config.toml
n_head = 3
head_dim = 64
norm_place = "pre"
positions = "rope"
qk_norm = false
bias = "none"
parallel_block = false
optimizer = "adam_atan2"
grad_clip = 1.0
decay_fraction = 0.688
train_tokens = 269900000
MLP neurons of a small language model. Each row is named by its layer, matrix (gate and up: input weights) and neuron, and shows model dimensions 112-175. Each number is 50 + 12 x the weight over its row's rms, rounded and kept within 0 to 99. A neuron's up and down rows have the sign that makes its largest values positive.
After each neuron's rows, "fires on" lists the tokens most often at its 100 highest values on Wikipedia text that the model never trained on. A number after a token or word is its count.

L8.gate371:43 67 69 54 41 50 66 34 61 57 31 37 44 47 34 41 33 51 69 57 48 37 67 58 28 59 48 35 49 49 32 64 47 54 60 49 35 62 32 58 63 31 43 66 50 45 63 66 47 61 39 67 55 59 72 51 38 54 41 53 34 45 56 27
L8.up371:63 57 44 60 57 55 38 54 35 28 49 64 52 56 37 52 57 41 28 48 38 44 42 65 45 40 49 60 27 53 55 51 60 48 44 54 48 55 58 33 40 67 59 46 38 36 68 50 34 51 67 50 56 55 30 70 34 99 13 67 65 62 69 35
fires on: " as" 54, " the" 21, " under" 6, "'s" 4

L7.gate305:54 46 52 81 59 64 36 43 47 53 52 25 77 20 53 38 65 54 46 43 44 41 26 66 34 37 55 54 56 54 56 60 41 52 46 41 60 51 41 33 45 79 58 56 57 51 42 47 62 59 61 61 39 62 54 75 54 67 88 36 54 49 57 48
L7.up305:42 38 52 56 26 60 34 51 42 41 69 52 54 56 51 47 54 45 34 19 36 42 25 61 50 51 47 51 47 50 39 39 37 39 42 53 41 73 58 59 48 35 51 77 54 38 57 41 66 44 57 55 50 48 57 54 57 55 29 50 49 51 53 61
fires on: " =" 30, " was" 14, " is" 13, " who" 6, ")" 5

L6.gate151:52 37 48 56 38 51 45 60 25 60 67 42 59 41 54 48 47 64 61 58 54 40 61 43 32 68 63 54 67 45 48 47 56 55 65 45 52 50 77 63 41 48 49 40 65 54 38 49 60 29 71 54 72 50 58 62 46 51 50 43 62 46 41 57
L6.up151:54 38 46 69 70 48 42 53 45 60 57 54 51 28 34 53 52 68 53 59 42 49 62 61 52 61 78 70 62 72 42 43 47 60 73 38 53 37 48 47 58 64 46 36 63 42 44 63 44 51 48 59 48 50 29 52 68 73 38 57 42 53 23 69
fires on: "," 94, " of" 4

L6.gate12:73 43 58 39 41 45 45 65 36 55 61 48 59 45 51 45 40 53 62 43 73 41 53 53 28 64 44 45 48 50 53 74 48 40 60 52 50 56 52 68 26 64 49 29 54 55 47 59 54 31 31 59 52 53 45 54 46 54 34 46 58 54 25 45
L6.up12:17 54 57 64 48 38 11 42 33 45 76 65 60 59 43 31 48 42 33 66 72 49 61 56 47 42 60 57 53 23 47 58 66 46 51 62 44 45 69 47 58 55 66 39 44 63 33 59 39 60 43 54 48 60 61 57 44 55 62 57 61 52 51 61
fires on: " |" 43, " the" 12, "or" 4, ";" 4, " of" 4

L8.gate305:37 63 33 50 57 47 40 78 68 42 45 56 49 40 49 41 48 50 53 31 34 66 49 59 39 62 48 58 53 41 52 50 40 73 58 40 45 51 38 55 50 66 45 35 38 64 47 53 60 67 76 64 39 46 51 55 49 47 45 62 48 64 63 60
L8.up305:56 64 51 70 42 51 57 69 41 47 47 59 60 58 43 49 31 58 61 60 45 38 42 40 59 47 50 60 67 82 39 52 28 66 38 37 45 55 60 54 60 34 66 33 57 42 57 56 45 49 68 75 43 43 45 48 44 60 41 47 63 49 56 45
fires on: " the" 59

L5.gate182:51 40 30 50 55 54 44 51 33 72 59 49 38 46 37 37 62 47 41 46 48 55 35 56 36 52 65 53 69 70 60 53 41 56 47 60 72 57 59 48 47 57 74 41 43 71 59 43 54 60 48 45 50 49 48 43 79 67 51 52 39 51 48 53
L5.up182:42 53 60 77 43 44 68 73 44 32 56 51 54 78 51 51 38 53 48 39 59 54 60 67 53 34 59 41 63 50 74 55 61 50 47 48 67 48 43 54 60 53 50 41 56 37 36 58 57 37 45 48 75 57 52 34 48 50 49 45 54 53 41 48
fires on: " a" 31, ")," 25, " first" 13, " an" 6

L4.gate43:49 41 44 61 36 41 52 71 52 53 53 52 63 41 56 50 69 36 21 43 60 39 65 59 38 49 31 57 44 50 47 30 47 56 48 53 49 55 63 40 28 39 55 65 59 47 49 40 47 34 52 78 68 77 61 45 43 42 49 54 38 42 51 64
L4.up43:48 47 32 48 57 58 42 53 45 49 44 69 43 50 46 51 28 54 55 47 41 21 47 47 46 39 66 41 50 45 41 58 49 42 54 60 55 20 28 70 39 69 37 61 41 55 61 69 61 31 25 40 57 38 56 70 68 47 28 73 78 76 62 59
fires on: " of" 56, " (" 13, "%" 5

L8.gate173:33 54 46 46 42 51 54 57 45 67 60 53 61 44 43 26 53 52 50 47 62 34 61 26 37 70 44 44 63 40 61 53 53 73 63 30 60 49 51 32 41 72 47 42 53 53 49 57 48 54 36 38 63 42 51 34 59 52 43 38 53 36 53 42
L8.up173:36 29 70 40 46 47 37 44 38 63 59 59 61 59 61 52 42 48 64 35 37 41 38 48 64 59 51 49 51 52 19 45 54 42 56 33 64 59 32 55 33 65 34 55 49 56 32 38 58 57 55 55 89 38 43 68 37 72 31 72 33 45 50 66
fires on: " of" 90

L8.gate498:47 59 34 41 54 47 33 39 35 50 31 51 61 42 21 35 58 50 55 80 44 48 61 59 35 46 59 54 46 42 53 39 49 14 67 66 61 70 39 47 41 52 46 79 54 53 56 63 27 36 46 54 57 42 39 57 45 26 70 36 64 55 34 49
L8.up498:65 58 33 41 52 43 32 31 37 31 46 41 60 48 52 34 47 68 35 41 26 42 60 52 64 58 30 66 51 48 67 41 49 23 52 55 56 50 60 45 39 47 50 55 47 36 48 46 66 37 62 33 52 51 50 71 61 67 41 41 37 44 39 59
fires on: "\n" 51, " (" 5, ")" 4, "-" 4

L6.gate361:48 28 68 63 51 24 68 59 49 45 43 44 54 46 48 42 58 39 45 57 42 44 70 46 54 49 41 47 63 39 31 55 48 71 79 36 67 15 52 36 47 52 29 40 41 63 52 51 49 71 56 66 47 64 63 73 61 67 60 62 35 32 31 56
L6.up361:50 39 45 82 45 39 60 61 45 75 53 65 59 49 61 51 53 38 36 41 30 28 62 42 36 53 65 45 44 51 49 72 61 52 48 55 66 37 49 60 44 61 35 53 48 62 68 56 42 49 51 52 50 46 68 74 51 63 56 59 27 58 34 63
fires on: " of" 25, " into" 10, " with" 8, "ing" 5, " create" 4

L6.gate371:54 44 38 71 51 63 46 53 43 40 38 15 59 53 51 47 64 57 52 43 29 54 22 62 28 38 48 62 60 44 54 58 29 47 39 28 50 46 50 60 46 62 46 45 54 53 64 47 49 46 56 71 69 49 58 48 63 56 59 25 67 50 46 60
L6.up371:22 49 78 60 49 41 49 42 57 39 45 31 32 52 38 67 55 38 50 50 48 83 59 73 55 47 39 52 49 57 74 47 38 38 60 47 42 52 44 54 74 62 43 33 61 52 50 55 47 56 58 60 65 49 49 32 75 66 48 32 42 46 54 70
fires on: "M" 25, " is" 20, "m" 17, " =" 13, " was" 5

L4.gate394:36 63 52 34 40 41 45 48 39 67 56 63 59 27 48 51 57 53 55 46 63 56 49 60 56 53 80 48 62 59 53 37 27 57 62 46 70 31 49 37 36 66 53 39 42 50 42 71 44 76 41 43 53 57 33 47 62 54 73 40 55 34 50 41
L4.up394:51 59 64 45 62 59 41 38 34 51 60 51 32 48 37 50 47 40 39 31 52 49 45 44 41 54 46 51 55 41 35 32 54 53 47 30 44 39 53 46 49 38 39 61 45 39 51 48 44 43 48 43 66 62 28 65 60 50 57 52 43 34 55 45
fires on: "," 36, " ." 10, "as" 10, " |" 6, " +" 6, " as" 6

L6.gate486:25 32 52 55 39 40 43 52 56 61 57 40 44 51 59 49 51 56 56 79 54 53 44 55 39 50 54 44 45 35 38 53 29 65 63 41 64 19 53 84 40 45 50 38 60 55 43 52 36 57 56 68 48 66 57 68 43 67 37 60 37 44 51 52
L6.up486:23 49 73 40 67 61 62 30 57 72 49 47 62 61 46 46 46 39 56 46 58 54 72 49 60 44 50 49 21 47 58 33 55 61 52 47 58 52 56 66 43 38 59 50 64 53 25 56 50 63 45 33 68 56 38 34 35 63 34 48 39 49 72 62
fires on: "'s" 26, " and" 17, " his" 12, " her" 7, " the" 5

L5.gate419:49 42 48 73 67 37 56 34 56 46 26 61 50 16 40 45 68 73 42 53 46 65 40 30 39 37 58 47 49 53 70 58 52 59 69 65 56 45 53 54 56 64 52 40 72 53 59 48 48 45 19 40 54 54 60 34 36 50 62 41 54 61 18 47
L5.up419:45 49 59 46 32 31 37 35 61 60 51 46 55 54 66 69 42 63 42 47 85 24 19 53 54 56 33 74 48 45 55 34 63 57 54 48 67 51 54 82 61 36 40 54 59 50 66 52 70 43 23 45 82 34 27 61 54 54 39 67 58 48 49 47
fires on: "%" 46, " Win" 6, "M" 5

L5.gate407:43 30 38 71 55 53 31 56 50 52 51 19 64 47 20 56 54 65 28 50 41 38 56 42 25 56 56 47 58 57 44 65 38 51 67 47 62 47 44 58 52 41 54 54 48 55 49 55 49 46 66 57 40 50 44 71 54 43 47 39 41 33 41 42
L5.up407:57 42 47 49 35 44 46 67 43 52 37 28 27 42 46 43 47 63 48 36 52 49 45 44 61 54 60 38 37 61 42 59 54 56 28 48 72 35 62 68 56 49 43 52 50 39 42 69 56 39 56 46 35 43 65 43 42 66 42 45 39 64 34 69
fires on: " (" 76, "," 6

L7.gate250:37 44 30 52 38 57 50 57 46 45 54 59 53 29 35 33 57 65 45 50 43 37 33 45 27 58 52 51 67 54 40 40 43 64 60 78 50 39 45 49 52 54 63 52 50 60 64 51 32 47 37 58 56 55 74 79 72 59 69 31 43 26 66 39
L7.up250:65 47 30 56 47 33 47 52 44 55 52 39 58 49 66 60 43 60 60 64 45 50 44 58 34 48 68 70 37 65 59 57 63 50 55 41 48 47 42 50 80 63 38 62 59 44 29 45 33 61 37 53 48 52 63 53 44 82 81 56 49 38 27 55
fires on: " at" 26, " of" 21, " in" 20, " near" 10

L8.gate443:44 52 20 60 43 39 39 68 54 36 32 45 57 56 56 28 58 65 69 53 39 44 25 67 52 53 66 45 55 57 27 75 48 52 52 58 57 47 21 70 68 38 44 55 49 63 71 70 42 36 62 75 42 67 62 51 35 48 39 37 48 52 34 38
L8.up443:38 49 42 40 52 66 28 60 66 47 43 45 46 50 25 47 53 56 48 45 70 43 61 54 65 46 54 60 37 52 57 44 55 62 57 54 60 33 41 37 29 36 45 49 42 62 46 46 53 57 66 52 63 43 48 53 59 65 29 57 51 39 74 52
fires on: "'s" 78, " her" 8, " his" 5

L5.gate43:41 56 64 51 50 54 52 22 52 70 58 39 60 33 49 54 46 45 57 43 43 54 49 54 56 50 21 52 46 46 21 51 66 45 55 62 63 64 55 34 30 73 53 36 54 55 52 56 40 78 42 44 57 86 32 42 66 55 58 44 48 43 37 63
L5.up43:39 58 40 48 45 55 67 61 34 36 32 51 36 52 51 41 60 47 48 37 50 55 73 42 40 67 37 54 33 60 44 50 49 55 38 68 40 43 56 50 47 70 60 45 27 38 44 72 31 33 49 56 53 32 30 70 49 39 48 64 45 38 75 51
fires on: " |" 100

L6.gate3:39 38 48 45 45 48 47 58 23 40 51 33 53 41 28 50 46 56 59 39 62 41 49 50 37 48 33 36 56 46 47 54 66 58 57 42 55 28 64 55 28 25 67 36 34 41 53 47 50 48 62 50 64 51 50 66 39 67 29 18 40 20 51 43
L6.up3:52 53 65 47 55 33 37 46 41 53 46 41 50 35 63 34 40 54 58 60 60 42 83 64 70 55 47 67 54 59 55 52 35 56 61 44 54 30 43 49 41 37 51 34 32 52 38 71 56 42 29 52 43 44 48 49 26 53 47 67 53 46 62 70
fires on: "," 67, ")" 11

L6.gate57:57 57 51 56 44 28 35 58 22 65 39 49 36 44 45 27 50 53 68 46 45 39 61 77 40 60 73 41 58 44 36 61 38 58 51 64 67 40 43 40 48 49 61 38 45 44 40 66 45 33 39 47 54 66 57 72 37 73 43 52 41 58 29 54
L6.up57:43 61 47 66 39 53 18 64 26 61 46 35 32 72 56 38 47 41 57 63 45 57 43 65 75 35 58 47 58 18 47 65 52 41 57 55 45 42 55 81 59 41 67 53 58 40 37 72 55 42 35 50 57 50 48 45 58 58 49 38 38 54 63 57
fires on: " |" 68, "," 17, ";" 5, " early" 4

L5.gate388:48 32 53 48 35 25 50 61 48 51 49 35 63 39 56 33 63 55 55 58 57 60 55 36 47 62 35 53 54 38 39 51 49 68 56 63 60 51 29 64 66 72 67 39 50 59 43 62 43 36 63 54 38 64 46 52 48 49 64 43 56 41 60 49
L5.up388:43 38 66 49 42 39 59 61 25 51 56 54 38 42 54 36 54 20 67 69 66 59 69 44 41 46 59 66 57 69 49 29 60 61 70 36 42 52 54 39 64 48 32 53 35 51 67 37 39 38 58 48 58 53 44 55 55 56 37 54 41 54 61 45
fires on: ";" 78, ");" 5

L8.gate267:60 43 40 36 27 43 54 62 41 37 26 38 59 47 60 45 50 83 71 71 72 47 45 49 51 76 50 51 57 54 50 50 55 53 51 40 56 46 67 53 60 51 71 64 41 75 53 68 40 48 66 37 59 35 46 60 36 34 46 39 54 40 57 53
L8.up267:29 62 65 43 57 55 56 52 56 49 44 61 65 36 76 62 58 52 56 69 52 47 51 52 56 44 50 41 42 50 51 37 49 40 50 43 53 54 54 44 36 24 46 78 55 61 48 62 33 39 40 40 73 62 52 42 34 49 54 51 27 65 80 22
fires on: ";" 89, " " 4

L5.gate510:43 63 53 51 47 51 34 52 28 48 50 43 61 40 34 51 49 63 32 52 34 34 40 48 30 31 56 64 64 59 61 76 23 26 63 63 64 52 45 53 43 62 51 47 43 61 58 65 50 49 52 59 61 37 42 49 81 46 71 67 60 36 47 20
L5.up510:45 50 42 74 55 50 51 60 24 50 62 57 43 55 30 69 48 43 48 38 62 41 58 60 53 47 59 64 59 46 62 52 37 24 48 73 47 56 66 26 52 57 52 46 52 54 31 57 44 43 44 49 66 65 46 59 50 68 50 40 28 38 58 59
fires on: " a" 20, " first" 18, "″" 8, " was" 7, " is" 6

L5.gate366:49 40 24 60 53 56 60 76 45 50 48 50 42 52 52 60 52 65 51 35 50 36 40 48 40 64 50 49 59 84 59 49 46 86 65 37 64 37 42 57 27 63 53 43 24 72 36 49 33 36 44 69 54 61 58 42 46 61 61 36 41 28 50 42
L5.up366:57 55 53 65 60 61 46 57 33 58 69 39 39 83 64 49 43 65 37 30 74 41 48 56 60 68 49 38 62 47 42 31 39 50 47 47 50 44 60 81 60 58 38 56 32 60 41 46 58 41 41 49 85 54 55 30 34 56 57 66 42 48 31 71
fires on: " of" 71, " by" 16, "ing" 9

L7.gate509:36 33 66 53 46 39 54 48 50 49 41 55 47 51 56 57 41 56 58 65 37 65 37 60 53 41 44 52 53 41 55 42 44 53 61 33 45 35 32 58 39 63 69 29 51 45 33 52 52 64 53 82 45 68 33 43 65 56 46 39 45 45 36 49
L7.up509:50 54 77 43 34 39 56 50 47 55 59 41 63 46 65 63 53 70 46 53 07 63 40 53 65 64 58 63 50 67 36 35 37 57 53 56 61 42 43 66 44 44 48 57 50 45 68 55 40 59 68 57 52 56 51 48 51 64 37 24 67 61 37 55
fires on: ";" 60, " the" 31

L5.gate154:56 38 35 29 74 59 38 42 59 67 52 41 61 62 38 33 68 40 62 48 39 31 49 27 52 47 60 56 60 64 28 60 38 34 54 51 40 49 48 58 43 70 40 46 51 63 60 48 37 44 45 75 48 68 55 42 50 53 39 51 61 51 48 48
L5.up154:38 52 54 30 67 53 27 59 55 45 65 46 42 56 39 35 54 67 38 35 59 50 45 58 31 50 62 53 59 58 41 62 40 27 49 30 40 41 36 39 58 36 33 40 43 43 45 37 58 53 40 58 64 56 34 41 47 81 44 49 50 40 67 39
fires on: " Team" 24, "'" 15, " their" 13, " the" 11, "'s" 10, " its" 9

L6.gate120:44 46 70 54 46 62 11 55 68 65 56 60 66 59 55 38 70 45 64 57 47 47 39 48 52 48 67 67 51 46 41 30 36 72 48 36 71 40 30 47 52 58 41 60 55 39 37 65 40 64 55 70 44 51 59 24 44 58 38 36 50 49 34 40
L6.up120:57 40 59 58 21 34 46 66 48 44 23 50 68 50 58 68 48 50 71 34 54 62 45 20 61 55 55 48 38 59 38 39 54 56 30 32 46 54 50 73 47 80 61 49 35 72 60 34 33 36 40 59 60 48 73 60 66 56 50 47 86 45 52 53
fires on: " of" 42, " the" 29, "'s" 9

L8.gate235:25 37 58 64 50 53 44 41 54 71 33 61 42 56 22 49 64 63 61 54 45 56 39 43 59 53 58 67 50 36 61 54 58 35 42 42 48 51 34 64 57 46 43 44 41 52 63 57 53 50 31 50 26 59 51 51 44 45 61 24 53 44 32 47
L8.up235:71 71 41 38 43 49 29 27 53 41 55 34 55 52 47 50 46 68 76 60 58 35 53 50 60 70 34 42 64 41 48 38 54 30 42 53 50 62 53 47 43 57 55 29 46 56 42 63 48 55 41 29 50 64 44 41 38 50 48 50 61 67 39 51
fires on: "-" 16, "|" 13, " most" 9, " more" 6, " (" 6, " " 5

L5.gate86:46 43 35 70 47 21 47 38 44 66 51 44 50 47 71 34 48 74 47 62 54 47 57 45 57 71 45 58 51 61 39 51 48 72 53 55 55 40 38 30 46 91 44 50 54 91 33 48 37 57 46 38 73 43 59 58 50 49 60 71 51 31 56 49
L5.up86:37 72 36 67 48 51 41 43 33 48 52 49 23 46 59 52 50 40 59 43 38 35 75 45 36 46 55 47 63 60 72 52 53 48 35 70 79 49 32 57 64 50 69 57 62 59 29 58 54 33 43 42 53 45 49 50 67 52 44 47 50 43 54 47
fires on: " in" 47, "," 22, " of" 15

L5.gate15:64 39 38 43 39 55 52 51 50 51 44 61 51 36 50 26 58 58 56 59 41 34 51 46 51 45 66 44 44 53 48 51 53 31 66 63 39 46 48 77 70 54 45 60 37 54 58 57 39 44 44 50 44 53 56 54 56 50 51 56 41 47 27 25
L5.up15:35 58 31 28 39 49 61 53 49 61 54 53 65 48 28 66 41 61 56 55 45 67 47 74 58 55 35 55 43 38 36 54 49 52 63 52 56 35 32 74 52 64 46 66 56 69 34 52 39 42 53 58 50 51 61 54 64 48 55 35 58 36 50 49
fires on: " at" 64, " At" 22, "At" 11

L8.gate231:54 22 55 58 39 56 39 66 52 48 54 70 56 36 28 27 67 55 75 39 47 49 38 67 59 65 49 67 43 44 36 71 59 58 42 34 45 46 42 43 45 38 42 33 60 41 36 54 38 59 48 84 63 58 48 45 54 50 54 39 45 60 52 55
L8.up231:43 61 40 68 59 45 46 46 42 59 35 22 45 58 43 60 58 36 61 50 52 31 53 66 38 49 30 61 43 67 66 36 58 54 26 67 45 57 29 30 51 40 48 35 35 60 59 54 47 51 43 32 42 38 71 47 51 50 69 37 34 32 62 45
fires on: " 1" 54, " 5" 5

L4.gate289:42 44 47 51 62 65 56 63 61 73 18 49 67 51 45 45 61 74 61 49 47 37 48 44 49 46 37 62 52 65 41 46 68 51 50 64 72 59 54 29 46 58 39 68 72 45 45 54 56 34 62 71 38 47 50 40 37 38 68 43 64 53 30 43
L4.up289:49 47 31 36 52 48 41 70 56 62 42 50 33 41 70 44 48 55 62 64 51 45 75 66 47 41 38 59 52 63 53 58 66 56 54 57 46 58 50 24 52 65 34 81 39 47 42 52 47 44 73 47 38 63 49 52 34 41 64 33 77 35 48 52
fires on: " " 23, " in" 12, ";" 5, ":" 5, " (" 5

L7.gate410:51 46 58 56 46 63 54 53 40 73 49 44 48 58 36 28 58 38 60 53 31 43 60 36 57 52 61 67 48 37 50 57 67 40 66 52 33 35 59 51 66 52 53 46 62 62 32 47 37 29 22 51 49 34 64 46 55 54 70 51 51 36 52 73
L7.up410:60 41 50 42 44 50 45 48 31 71 36 46 84 44 45 59 38 60 57 77 41 37 43 46 59 62 56 58 33 71 52 52 70 52 49 50 52 33 50 59 59 65 29 27 54 52 39 49 58 53 55 60 55 51 58 57 46 60 52 36 39 40 65 45
fires on: " at" 31, " At" 23, " of" 17, " than" 6, "out" 4

L5.gate263:60 57 38 48 41 48 39 59 29 50 35 52 62 33 65 30 51 62 46 63 37 56 31 47 52 54 52 48 73 51 59 44 60 64 83 62 74 42 46 48 52 60 67 49 35 51 43 49 40 57 67 55 60 43 57 60 47 58 62 41 44 42 47 23
L5.up263:57 51 61 32 43 47 41 43 33 49 41 57 58 47 61 40 56 49 27 59 54 56 39 45 51 43 57 57 52 45 69 29 74 61 70 50 67 76 36 50 60 51 49 36 37 51 63 50 45 53 58 59 48 35 52 41 43 51 61 73 55 65 51 44
fires on: "%" 34, " 2020" 9, " 2002" 8

L4.gate449:46 55 35 65 42 57 44 53 61 59 44 64 57 56 46 40 47 33 46 49 55 34 53 29 55 54 51 38 56 46 34 59 47 53 46 61 63 50 59 44 56 58 72 46 78 51 52 67 56 73 39 49 51 69 41 32 52 30 40 48 32 41 49 46
L4.up449:32 57 38 53 57 53 36 60 53 52 42 67 39 67 45 37 41 41 57 44 66 44 56 29 48 45 49 55 50 65 42 51 48 64 38 60 51 55 63 43 54 50 52 44 70 53 40 67 45 62 34 53 65 43 47 33 60 33 33 55 34 37 57 39
fires on: "." 42, "\n" 36, "," 9, " |" 4, "|" 4

L6.gate439:50 43 50 62 61 51 51 64 32 52 66 37 58 36 44 29 62 65 49 54 64 62 26 40 32 44 64 33 65 58 38 64 42 58 50 49 55 48 43 47 36 60 56 41 60 52 64 54 31 70 69 53 53 60 59 43 50 64 48 37 59 30 78 56
L6.up439:63 55 45 61 54 42 49 53 42 30 48 47 77 55 43 61 64 49 37 51 35 43 39 63 48 45 42 44 46 44 49 27 52 42 68 53 46 47 42 38 88 39 75 38 82 47 52 56 56 65 64 51 48 43 42 58 50 66 58 61 31 54 55 59
fires on: " was" 24, "–" 20, " is" 12, " still" 7, " were" 5

L7.gate286:41 60 40 45 47 51 29 57 32 51 46 37 61 51 37 27 49 40 63 51 51 43 46 65 34 58 51 50 57 41 60 58 26 49 46 57 61 40 56 46 29 54 41 32 48 35 34 68 37 45 49 36 39 53 62 60 38 58 49 35 40 44 30 40
L7.up286:48 51 58 48 37 56 36 64 20 49 30 41 53 54 36 56 47 46 74 32 88 43 74 61 53 31 48 44 46 65 56 48 25 58 47 71 51 53 58 39 49 36 37 51 65 39 31 58 55 50 32 47 57 43 39 36 66 50 37 45 50 45 48 57
fires on: " in" 40, " |" 14, " \"" 14, "," 8

L7.gate311:31 55 53 70 57 66 53 53 44 53 40 26 38 36 29 23 56 61 27 38 61 58 51 60 53 67 40 50 60 32 33 45 68 46 56 53 62 33 54 43 34 60 73 70 59 71 49 72 47 49 63 64 50 53 33 56 29 36 56 42 48 57 41 57
L7.up311:53 50 36 32 67 45 48 49 38 47 46 51 42 48 52 53 56 63 47 78 58 29 83 46 22 53 56 35 63 48 67 62 61 58 49 58 50 46 49 43 52 54 49 62 44 46 57 35 69 41 44 56 35 68 48 34 54 53 48 85 57 65 30 64
fires on: " (" 48, " |" 21, ";" 8, "-" 5

L5.gate290:53 58 31 59 41 60 48 56 31 40 37 45 38 53 37 33 61 64 46 44 59 33 52 52 45 52 55 35 70 57 50 74 51 56 62 48 81 30 39 50 50 47 55 61 55 68 55 51 37 56 54 83 62 37 62 29 46 67 55 46 59 54 58 60
L5.up290:46 47 41 52 57 70 62 51 73 62 52 42 58 58 66 34 40 46 53 25 51 49 32 56 64 55 58 63 75 57 54 49 51 79 48 62 19 44 65 48 45 51 52 46 46 45 29 40 48 48 54 45 60 52 44 65 47 71 51 58 41 47 41 47
fires on: " of" 29, " with" 18, " wrote" 7, "ed" 4

L8.gate24:56 48 34 58 60 58 40 50 61 40 24 48 58 51 46 41 53 52 47 38 37 54 52 56 61 60 46 48 67 50 35 75 45 45 60 51 23 41 60 37 63 31 38 77 34 53 48 61 14 43 43 43 26 48 64 52 71 46 52 54 52 39 28 68
L8.up24:39 50 55 46 28 46 47 57 63 66 53 37 47 41 75 35 43 62 42 57 57 47 39 46 53 57 31 64 51 78 69 50 65 46 53 61 52 31 75 37 50 59 62 50 38 46 54 63 61 41 54 72 52 32 59 38 50 78 54 68 29 63 40 61
fires on: "–" 67, "-" 10, " (" 5, " or" 4, "im" 4

L8.gate48:41 40 44 40 39 55 55 38 53 63 36 62 46 48 49 24 78 52 53 51 26 57 69 59 38 45 54 62 61 47 49 40 46 42 55 63 38 41 37 36 50 51 53 45 66 66 33 52 48 43 53 78 45 70 45 61 60 67 73 35 44 13 57 49
L8.up48:43 34 53 53 43 57 56 63 46 67 37 66 47 40 25 49 57 57 61 45 46 74 42 46 55 47 12 51 36 61 46 19 66 38 47 39 41 32 05 54 35 37 40 51 53 58 63 53 81 49 63 52 50 52 87 48 51 47 60 46 42 44 50 57
fires on: " 3" 25, " 2" 17, " 1" 9, " 4" 7, " 7" 6, " 8" 5

L5.gate228:62 55 42 75 77 29 27 51 45 57 54 53 56 48 51 51 62 65 59 53 41 45 47 56 47 57 48 50 65 52 47 54 31 55 51 69 50 63 47 74 37 78 61 48 40 48 33 57 47 32 38 37 50 30 58 45 42 44 57 55 58 56 47 61
L5.up228:42 42 31 49 57 35 72 36 44 69 67 70 44 60 53 56 42 65 52 33 58 53 53 61 51 48 65 66 62 64 53 58 64 61 50 57 72 46 39 69 57 52 41 60 38 56 28 37 34 54 31 43 78 38 55 36 63 69 48 65 51 64 54 52
fires on: " of" 81, ":" 6, " from" 6

L5.gate162:34 54 71 50 43 63 45 51 51 56 42 42 46 52 44 54 43 28 55 50 46 45 66 60 34 45 38 36 57 50 30 35 42 65 36 39 46 49 55 50 27 49 57 65 50 59 44 60 39 55 60 54 52 46 59 52 50 54 33 67 54 35 70 38
L5.up162:51 50 49 44 54 42 44 43 45 29 33 44 34 38 53 34 56 46 40 60 49 50 44 43 47 54 27 43 75 74 45 56 50 49 21 50 36 73 52 63 53 67 30 54 52 53 35 64 38 39 50 75 51 28 49 61 43 60 52 43 64 46 48 54
fires on: " (" 57, " station" 10, " |" 8

L7.gate308:57 59 57 47 38 37 46 63 50 79 70 52 73 23 27 40 73 66 62 48 48 29 38 54 56 51 55 46 49 59 11 69 65 59 54 44 72 43 55 39 41 63 58 50 59 48 63 70 56 75 46 35 42 61 46 50 58 51 57 53 48 45 42 57
L7.up308:29 70 45 51 31 44 62 69 63 61 70 68 67 44 70 52 42 43 72 59 44 65 67 51 52 39 48 73 39 56 46 43 79 80 53 50 58 51 59 46 61 43 50 45 60 52 59 66 57 60 68 61 59 57 53 49 53 52 37 59 26 42 56 40
fires on: "\n" 41, " |" 35, " and" 7

L4.gate68:63 30 45 25 38 58 45 45 49 58 70 41 35 66 35 39 37 45 35 33 45 60 46 43 38 37 42 42 68 38 31 63 59 58 48 51 46 45 63 79 52 57 34 58 57 43 31 40 37 34 34 44 31 55 32 52 39 43 54 47 40 50 49 50
L4.up68:53 32 38 65 60 50 65 52 46 57 48 60 41 48 50 70 31 41 61 43 58 32 70 45 57 53 59 56 39 52 49 81 47 61 44 50 32 54 50 42 31 43 35 67 58 43 44 53 41 27 56 45 60 57 29 47 42 61 41 53 55 77 29 38
fires on: "ed" 41, " down" 4, "end" 4, "ing" 4